{
  "n_layer": 10,
  "n_head": 8,
  "norm_place": "peri",
  "positions": "rope",
  "extras": ["capped logits"],
  "init": "uniform",
  "init_out_by_depth": true,
  "lr_mult_down": 2.0,
  "lr_head": 0.0203,
  "grad_clip": 0.5,
  "decay_fraction": 0.596,
  "train_tokens": 987700000
}
MLP neurons of a small language model. Each row is named by its layer, matrix (gate and up: input weights) and neuron, and shows model dimensions 357-452. Each number is 128 + 32 x the weight over its row's rms, rounded and kept within 0 to 255. A neuron's up and down rows have the sign that makes its largest values positive.
A block is one neuron, or neurons of one layer that tend to fire together. Before each block is what it responds to, as a language model described it from the Wikipedia text at the highest values.

Responds to: Anaphoric "the" + noun. Generic nouns right after "the" or a possessive that refer back to the article's main subject, such as the group, the company, the castle.
L4.gate1317 [214 195 198 105 104  80 106 122 170  95 151 105 164 119 109  91 106 148 113 159 153 147 162  93 111 141  83 117 131 127 131 145 146  99 161 121 185 196 113 112 159 143 159 185 161 131 127 139 141  70 129 107 117 113 119 118 144 144 133 135 139 147 109 156  82 104  99 134 129 141 107 113 121  67 169 157  97  99  64  98 105 128 112 135 103 106 145 155  86 131 134 117 112  73 150 119]
L4.up1317 [130 168 122 151 117 165 143 160 172  85  84  96  86 152 124  92 153 126 154 134 166  93 195 137 133  80 129 140 123 107  89 142  77 176 136 114 140 122 144 194 117 151  99 159  65 112 106 144 118 117 126 179  99 194 142  78 137  69 146  91 152 118 179 149 117 176 105 134 112 151 172  98 119 173  98  91  88 135 137 139  94 115 146 193 139  81 107 181  89 128 114  93 159 113 143  94]

Responds to: Years in structured lists. Four-digit year tokens in tables, lists and citations, usually after a comma, pipe, bracket or month, such as 1966, 2013, (1943).
L6.gate202 [141 176 211 164 143 150 129 175  82 111  63  98 120 126 113 141 152 114  75 187 116 131 126 194 104 158 142 163  87 128  80 179 133 131 122 108 113 156 179 134 128 113 120 168 212 145 109  79 177 130  91 159  58  91  87 153 133 120 128 188 148 124 136 157 109 118 142 154 109  92 205 128 163  57 163 206 136  75 144 144  90 106 109 114 169 121 123 153 206 127  59 152 133 143 140 100]
L6.up202 [132 116 109 125 121 111 122 100  65 145 118 171 141 177 134 134 125  95  92 148 153 189 145  93 125 192 110  88 104 112 113 156 108  96 108 153 151 115 179 123 141 149 121 125  97 120 199 105  92 115 111 160 124 120  78  77 121 101 106 131  92 123 151  76 190 157 136 113 133 188 169 141 106 152 167 163 176 101 156 160 115 103 135 172  99 109 128 123 148 119  90 153 134 116  75 143]
L6.gate285 [193 162 191 119 129 136 142 118 156 110 116  93  68 145 123 155  95 114 103 125 164 144  81 180 159 135 112 149 126 150 105 108 111 197 124 151  99  98 130  98 141  80 126 167 120  95 113 126 194  95 101 187 116  85 121  95 132 114  53 160 152  95  95  84 145 152  69 105 115 149 152 189  96  46 152 104 150  88 124 130 137  91 140 152 175 164 171 127  97 100 135 151  89 105 103 108]
L6.up285 [135 117 181 105 123 129 120 169  99 168  79 116  98 127  81 104 178 122 157 103  85 200  78 186 105 117 159 146 101 188 115 133  96 115  68 140 143 171 143 136  60  90 150 101 148  80 192 109 100  93 116 152 120 162 149 144  69 109 143 148 116  92 103 150 114 158 165 127 160 140 166 197 189 151 183 136 106  80 126 147 178 155 133  97 125 102 127 198 145 195 123 167 123 146 134  90]
L6.gate660 [128 130 154 108 128 125 117 132  28 133 113  52 108 183 148  79 120 105  96 146  87 130 159 137  83 160  95 117  97 160 144 128 143 110 123  90 112 100 137 154  80 135  89 177 137 149 166 110 155 139 104 161 155 139 152 142 114  88 202 106  56  88 125 133 193  67 151  75 124 136 150 123 188 134 156 136 137 112 163 112 138 128 127 101 116 103  69 130  88 116  32 159  40  92 146  65]
L6.up660 [ 80  97 132 215  80 138 124 189 123 185 170 169 118 167 124 123  90 168 118 123 126  65 200 133 124 129  71 139 126 105 168 153 105 123 166 112  68 184 134 163 103  92 193 156 157 120 151  95 148  99 101 196 118 131 126 137 126 175 127 177 116 155 193 113 159  83 131 105 141  84 180 147  80 126 179 159 150 116 129 186 178 143 123 160 136  73 146 123 143 128 170  65 185 179 129  67]
L6.gate712 [105  78 150 128 191 142 158 135 113  96  70 150 162 195 137  86 161 167  91 133 127 187 151 139 139 111 181 125 124  85 118 141 144 111 141 123  97  99 106 145 120 150 131  91 178  94 129 129 131 126 151 158 134 150  95 107  97  81 158 173 196 135 183 105 181  85 119  70 158 118  91 131 128 118 175 139 108 121 126 116 130 121 157 117  69 107 108 169 163 132 113 116 133 138  73 114]
L6.up712 [180 127  75 137 148  99 190 113 141  94 102 155 118 159 121 139 166 108 122 207 130  90 122 100  69 112 135 113 114  76  71  82 140 124 158 109 128 158 164 114 157 103 151 113 132 175  67 174 174 116 129 166 154 113  92 134 131 143 131 140 104 122 164 110 193 111 114 136 112 100 107 134  73 172 194 124 123  97  92 137  75  62 107  70 162 106 154 148 165 177 139 123 133 139 135  50]

Responds to: Coordinate separator character. Fires most on the invisible ﻿ character after the W or E longitude in Wikipedia coordinates, before " / 55.86"; weaker, scattered hits on mid-sentence function words like also, on, these, of.
L4.gate49 [129 131 135 166 184 160  94 125 146 136 131 177 160 121 171 144 112  95  95 129  41 163 145 126 146 122 120 117 132 129 108 124 125 130 110  83 132 136 131 128 137 152 113 135  91 124  83 118 115 113 127 127 110 141 108 154 164 166 152 111 145 114 141  70 128 128 160 150 109 118 133 156 132 129 112 101 168 100 166 158  99 196 133  79  64 167 118  98 113 135 144 156 140 167  93 120]
L4.up49 [131 150  97 155 128 134 120 168  99 110 138 188 109 100 148 127  69 130  75 126 150  91 169  90 146 142 131 120 155 128 142 103 163 160 138 107 119 121 140 129 148 144 144 171  43 119 141 171 118 181 106  82  93 112  91 166 152 132 154 104 136 155 124  93 164  98 144 133 113 124 170 172 152 117 132 127 109 154 133 161 167 182 107 120 111 157 114 159 165 120 151  73  92 164  82 177]

Responds to: Four-digit year tokens. Year numbers like 1950, 1989, 2002, mostly after (, in, |, line breaks or headings, often in tables, citations and article starts.
L4.gate22 [140 140 124  94  77 123 149 116  86  90 110 135 121 193 165 140 108  83 163 136  90 176 128 137 158 116 147 137 131  44 164 163 135 143  96 155 152 134 109 155 131 194 153  91 127 107 105 105  84 140 120  88 164 100  85 112 144 150 164 138 152  95 175  64 156  95  99 128  66 160 145 155 181 128 138 147  97 162 108 145  90 193 171  80 111 142  97 161 111 149 124 100  64  70 148  70]
L4.up22 [131 207 129 123 117 129 152 166 144 120 125 157 160 169 129 101  86 125 128 105 144 129 166 107 131 157 105 136  82  53 152 110  85 152 132 142 121 135 147 141 111 142 141 197  71 109  65 148 166 153 121 152  95 139 101 104 123 138 168 178  98 144  86 151 117 189 136 126 158 125 110  86 144  71 119 113 148 104 121 100 136 197 137 132 150 110 164 119 138 115  64 169 150 140  91  86]

Responds to: Coordinate BOM and table cells. Mainly the invisible BOM character right after the E/W of coordinates in Wikipedia list tables, e.g. 90°42′23″E; weaker on table-cell words (Total formal, Rank) and years after en dashes (1849–1852).
L6.gate394 [141 157 163  85  83  97  96 100  94 171 152 129 119 160 141 169 157 174  71 174 123 125 136 131 143 104 147 112 138 146  70 131 158 137 157 138 104  89 177 202 101  66  97 157 176 148 180 191 138  64 128 101 132  77 137  90 171 165 148 152 191 178 114 160 106 167 102 148 140 132 110 126 109 135 126  63 121 165 199  85 138  67 125 101 190  81 126 181 138 118 116 142 159 136  73 137]
L6.up394 [129 128 132 177 163 143 152 100 113 102  99 117 124 171 111 163 138 122 150 114 131  94 159 120 133 208 115 151 150 178 154 134 100 179  87 138 111 120 116  55  47 224 154 191 133 146 103  80 134 127 103 107 110 104 179 100 120  84 100 156 158 116  96 108 143  92 208 196 125 141  91 109 115 139 137 146 189 130 122 120 141 132 140 133 124 195  92 163 179 123 103 115  96 125 155  97]
L6.gate441 [126 103 134 141 176 120 138  95 113 133 133 156 132  59 145 144 149  88 129 181 126  90 155 213 111 158 133 104 107 162 102 166 145  90 171 173 158 131  97 176 124 142 122  76 114 141 150 121 137 119 151 114 177 114  85  33 150 128  98 129  70 100 134 146 121 161  88 127 128 141 128  97 202 153 139 166 123 186 138 180 121 103 117 108 119 107 112 122 168 153 123 151 165 138  33 142]
L6.up441 [ 89  82 111 117  92 123 123 128 130 121  89 119 112 112 109 177  52 104  85 162  98 119 164 102 114 139 132  93 105  50 101 141  89 179 181 120 130 130 122 226 163  92 119 182  69 133 142 186 156  89 106 144 143 151  84 118  92 134 129 126 164 130 169  56 149 171 164  80  94 120 184  94 147 107 111 129 145 130 147 149 145 143  92 108 104 172 101  91  92 104 119 147 213 127 140  58]
L6.gate738 [125 181 141 154 100 163 125 153 221 131 148 158 101 122 117 118 161 127 148  68  87 102 147 109 112 144 129 120 155 130 134 120 188 146 141 138 135 173 111 134  79 140 174 138 101 153 140 157 107 168 165 115 166 127 115 100 116  60 157 132 116 106 156 121 158 138  95 124 125 185 137 129 134 159 142 131 166 111 152  94 133 149 112 158  98 173 107 135  96 106 136 119 143 124 130 109]
L6.up738 [159 149 107 158 211 175  63 154 137 142 136 156 128 170 158 138  65 159 147 128 177  74  96 124 165 129 134  85 184 149 143 113 154 122 173  88 130 113 149 101 143 138 154 141 109 199 121 142 111  74 100  95 175 130 162 109 130 100 131 137 119 139 123 148 109 134 127 112 180 116 102 130 163 125 148 139 145 103 112 209  98 167 124 113 106 101 135  92 239 150 104  85 118 107 124 195]
L6.gate1298 [113 164 150 141 103 153 183 136 154 124 132 126 100 113 165 134 180 154 161 177 167 126 118  98 172 182 104  41 122 120 115 124 170 116 156 147 139 105  58 172 203  80 123 108 126 157 109 176 128  74  80 106 126 121 155 193 172 140 123  99 158 141  84 140 138 120 117 126  56 154  94 113 144 185 124  84 117 141 100 125 141 126 137 113  87 165 103 145 137 166 120 144  97 155 139 200]
L6.up1298 [ 91 134 174  86 191 125  92 182 125 167 133 124 101 128 144 134 144 133  70 142 126 156  89 177 184 129 138 154 169 111  89 112 125 171 147 132 143 149 132 131 146 115 120 123 152 106 179 183 155 184 155  99  90  76 156 182 140 129 210 115  81  69 103 132 147  75 162 160 126 125  71 134  89 141 127 156 106  79 115 149  85  93 134  48 150 131  43 122 118 193 111 107 120 135  57 159]

Responds to: Sequential table entries. Cell separators, dashes and column headers in wiki tables and lists just before the next item of a numbered series, as in Set 4, 1967–68, | 40.
L7.gate740 [ 50 144  80 120  91 146 112 113 122 112 127 100 142 139 126  99 138 151 181 189  72 164  81  87 136 136  87  55 112 101 148 149  94 155 103 128 161 129  62  40  97 164  74 154 144 139  97 142  98 122 161 142 157  85 120 163 121 187 137 146 139 131 175 153 117 102  90  97 126 145 155 117  91 104 123 174 159  82 163 188 150  65 175 140 112 126 123  92 149 107 119 112 125  91 126  76]
L7.up740 [133  93 106 110 108 147 149 144 161  44 108 145 142 130 140  67 113 173 144 158 133 128 144 123 126 172 140 123 149  79 103 124 106  85 161  83 157 103 151 139 118 160 164 160 167 103 140 142  42 101 151 118 158  91 122 123 109  91  83 105 124 157  75 123 114  71  98 100  64 158 163 121 101 153 120 147 140 133 103 130 107 137  57 160 156 153 134 139 162 130 167 136 158  93 127 139]
L7.gate768 [139 144 114 107 165 118 158 100 146 136 127 139 144 177 166 147  78 145 235 147 143 111 194 115 133 111 128  58 137 112 153  61 111 146  97 142 112 113 163  55  92 171 138 159 124 160  79 121 116 126 111 169 105 161  69 195 176 126 173 102 123 183 103 149 112 128 139 144 127 130  91  87  99 144 148  96 140 139  88 147 114 122 155 141 108 162 124 138 181  89 124 177  56 161  99 157]
L7.up768 [109 164  75  33 154 148 129 138 102 154  76  89 131 211 130 143 148 119 200 120 158  85 154  89  98 151 122  46 168 111 141 141 117  92 112  91 159  64 135 115 132 182 180 136 169 115 130 119 127  88  94 181 130 115 104 121  91  91 100 152 186  94 106 120 104  83 120 136 134  94  96  92 190  72 125 179 130 166 113 122  97 101 100 140 150 153  98 130 141 117 134  91 101 142 107 113]
L7.gate779 [ 48 119 116  76 134 126  80  81 114 105 118 170 146 118 131 127 111  92 102 126 170  96 182 135 124 129 106 119 160 128 158 101 184 205 153  72 159 106 173 187 143 116  95 176 174 105 131 239 149 100 133 142 145 143  92 156  74  36 115 144 125  83 119  80 194 127 101 136  84 128 139 125 127 164 157 134 115 105  86 143 165 154 135 151 107 150  33 125  71 163 145 115  70 143 112  82]
L7.up779 [106 151 142  80 101 156 167  92 113 181 159 106 118  74 187 109 119 132 101 128 137 117 179 186  73 171  95 131 196 116 120 199 140 145 168  88 170 189  98  70 180 171 109 108  97 109  78 157  88 137 172  95 105  82 156 126 164 140 130 115 135 131 118 172 198 124  88  93 137 135 135  93 116  89 129 120 108 165 143 122 139 159 141 108 142 165 127  99 116  97 114 112 105 122 140 143]
L7.gate1232 [ 86  89 173 115 163  96 130 123 118  86 123 130 120 147 120 111 151 115 111 150 160 149 119 123 101 149  85 126 142 163 128 158 101 120 110 115 171 120 117 134 101 161 140 152  82  84 123 142 166 137 143 179  81 125 109  61 117 147 110 105 169 172 112 162 114  84 111 161 119 162 104  93 226 153  72 127 115  92  73 183 180 138 152 132 100 157  85 103 186 143 101 101 104 138 134 143]
L7.up1232 [119 120 110 115 152 118 160 210 165  87 117  95 177 153 106 106  95 112 132 125 153 100 113  94 119 144 160 139 162 153 104 108 132 155 147 153 129  80 133 120  91 200 196 161  75 111  80 122  77 162 118 120 104 105 104 133 134  89 122 134  94 123 178 116 114 179 128 130 115 153 115 110 199  89 118 140 105 133  94 130 174  96 167  82 121 125 155  92 133 108 145 140 118 136  77 148]

Responds to: Subject noun before verb. Last token of a noun phrase that is a clause's subject, often repeating an entity just mentioned, just before its verb: the frog compressed, this version was, Azimi had.
L7.gate692 [160 149 131 114 124 109 168  85 124 187 151  80 126 139 166 163 176 153 133 142 104 137 145 106  48 114 139  94 132  86 109 126  95 148 111 130 113 109  85  88 121 138 209 180 144 149  43 145 141 136  96  70  92 150 161 195  69 131  85 125 142 117 113 184 123 172  57 155 101  84 106 105 104 121  86 130 120 172 150 149 110 106 160 132 110 155 126 116 116 128 132 137 118  76 118 158]
L7.up692 [174  83 100 128 125 111 103 125  80 139 190 140  87 137 161 126 115 155 158  61 189 143 131 168  82 131 121 196  97  85 127  74 123 164 115 209  93 119 124 117 135 145  42 145  91 151 117  95  81 108 158 137 136 138  90  64 165 115 100 182 128 165 113 121 148 177 205  89 109 113 127  97 113 150 166 169 100 141 133  82 153  83 133 144 111 147 136 169 114 123 100 166  32 124 110 126]
L7.gate882 [198 115 127 201 174 114 122  95 165  63 169 206 138 116 181 143 134 113 170 103 128  85 120 162 113 134 127 104 154 161 118 137 152 146 116 147 135 146 100  89 173  92 123 224 144 153 156 184  94 144 183 118 148 170 134 104 129 159 114 142  82 156 144 204  85 113 104 139 138  72  72 161 159 112 149 149 143 119 135 126 133 149 190 168 210  54 153 120 121 151 173 150 106  87 144 123]
L7.up882 [153 117  83 185 145 115  81  44 134 145  99 103  76 121 175 143 132 128  76 116  95  84 146 132 116 135 132 143 129 173 127 122 104 105  98 116  65 117  54 178 112 103 100  87 103 131  90 105 149 117  92 113 166 140 149 174 175 127  99 130  78 125  98 169 109 156 117 158  84 103 142 158 161 178 128 157 130 120  86 117 156  95 143 103 190 132  75 107 156 187  98 139 108 167 138 124]
L7.gate891 [154 180 159 194 115 136 151  64 181 117 126 171  65 131 163 139 116 123 158 184 136 145 163 171  36 151 114  98 173 119  92 158  81 135  88 140  97 114  84  94 143 108 121 117 152 157  94 175 119  87  88 110 145  88 109 126 169 115 121 145 164 109 117 177 140 175  61 179  97 101 149 102 181  73 116 126 152 184 130  92 109 141 119 129 155  88  91 182  82 106 105 101 120  98 104 138]
L7.up891 [185 127 100 135 129 155 179 167 117  95 169 165 124  42 142 145 167 102 102  62  86 116 157 152  65 118 113  89 116 128 164 138 126 154 103 145 109 115 162 138  60 107 103 183 132 149  76 147 124 149 153 112 117 221 182 154 163 152 145 159 109 124 116 107 124 178 143 117 103  79 164  95 158 115 101  70 119 147  88 128 182 135 169 168 107 141  79 158 145 111 120 112 121 103 155 106]
L7.gate893 [ 93 162 122 157 116 118 127  63 101  86 233  95 103 186 104 136 140 111 153 107 140 132 154 140  94 146 150 160 113  94 142  86  91 146  95 152 121 117  90 134  95 171 142 137 121 232  82 119  93 104 103  62 148 146 121 172 109 130 110  98  83 107 115 144 164 143 134 107  90 101 109 145 160 103 102 144 163 160 131 141 120 117 185 100 178 163 128 168 135 147 139 122  76 109 171 138]
L7.up893 [141 100  47 119 176 122 134  97 150  95 129 175 146  97 148 123 126 147 113 125 141 154 114 135 154 123 125 143 145  88 118 135 126 158  80 114 138 132 105 159 111 146 163 140 116 131  78 117 177 111  83  88 128  99 161 189 151  83 101 174 112 154  98 135 114 175 123 122 123  29 160 120  78 103 164  86 126 153 116 163 157 110 138 131 102 111 119 153 128 162 127 175  79 118 151 125]

Responds to: Repeated subject name. Final token of a name or noun naming an entity already introduced, often a surname that starts a sentence, e.g. Audrey, Lyons, the ship.
L6.gate19 [134 130 103  99 132  97 142 107 165 149 148 131  82 152  53 127  90 151 120 144 133  78 177 127  87 112 142 105 203 232 130 146 118 136 145 144  98 133 156 109 130 100  93  80 110 128   0 151 178 149 157 170 122 130 117 142 171  46 158 165 136 145 153 132 104 185 111 128 127 114 105 127  76  96 156 112 142 108 160 130 125 134 105 133 174 140 126 218  78 111  95 129 103 165 154 158]
L6.up19 [135 188 189 104 149 126 142 143 154 125  59 120 126 110  77  84 109 143 132 115 147  92 124 171 123  87 111 152 142 119 143 106 139 157 105 171 169 149 112 166 113 162 114 119  69 105  64  85 151 123 114 150  77 152 115 121 190  13 144 181 137 103  86 208 107 186 135 149  82 127 125 148  85 155 129 106  80  72 179 117 130 138 119 102 167  93  86 156 100 119 127  92 147 156 141 113]
L6.gate679 [112 154 102 142 134 132 129 105  83 115  96 102 101 160 105 148 127 117 107 135 167 112 187  70 105 167 131 157 173 117  81 142 158 150 160  94 118  53 150 211 108  81  92 125 146 148 119  87 142  69  79 114 131 103 160 166 107  61 120 164 126 141  97 186 136  98  85  94 155 165  79 118 104 163 132 113 106 103 162 107 156  99  95 148 161 161 126 135 198 106 136 132  96 125 114 130]
L6.up679 [ 87 122 100 102  85 141 115 138 144 160 133 150  64 104  66 128  76 112  70 128 194 120 177  58 116 175 141 119 163 183 126 128 161 105 131 128 109  52 124 181 138  55 119 123 112 165 125 127 170  70 119 135 116 109  98 144  83  29 110 143 123 153 145 165 148 121 140 117 144  52 114 122 104 151 100 122 131 126 173 162 158  86 133 146 135 175 137  87 194 147 185 167 109 110 198 126]
L6.gate791 [154 100 128 146 133 123 119 100 115 173 111 186 193  83 163 120 103 125  93 165 123 134 163  95 135 185 143 185 145 147  83  94 127 131 152 127  88 184 112 130 129  83 127 132 101 119 106  75 153 166 184 110  95  95 133 174 117 106 137 140 105 158 122 255 110 142 112 135  81 149  96 109  97 126 134 103 125  91 137 145 121 141  98 132 181 130 124 142 234 117 117 101  75 127 160  76]
L6.up791 [200 154 144 137 153 173 137  68  93 130 142 145 168 115 116 117 107 122  75 144 131 160 175 103 203 125 136 150 141 160 135 134 147 149 144 124  48  89 142 180 140  87 107  94 167 121 146  26 101 166 179 143 108  91 124 161  95  96 116 185  91 158 134 236 190 166 121 106 163 129 103  78 118 166 106  96 107 108 131  90 158 166 103 132 183 129 176 135 189 125 126 119 107 126 153 136]
L6.gate1255 [216 133  97  75  84 106 114 127 143 110 127 173 171 172 148 106  93 138 103  61 199  82 150 151 112 136 145 126  98 172 192 174  99 194 114  81  91 141  57 121 110 128 131 194 124 162 111  48 157 118 129 120 102 156  96 193 135  73 171 125 127  97  97 124 140  98 101  81 122 107  88 128 159 129 106  71 174 121 140  99 169 212 123 155 146 107 145 100 166  73 136 121 107 109 114 135]
L6.up1255 [123 148 121 133 127 168 107 116 110 157 161 144 187 146 178  89  68 104 152 170 109 150 103 147 165 120 131 129 101 119 114  96 180 158  77  97 163 112 172 172 117 179 144 103 142  56  87 122  90 119  84 121 148  76 170  77 173  66 149 166  64 145 163 166 129 143 108 116 116 103 132  85  71 104 161  91 119 165 138 114 121 100 136 148 146 132  95 192 115 148 128 113 100 114  97  98]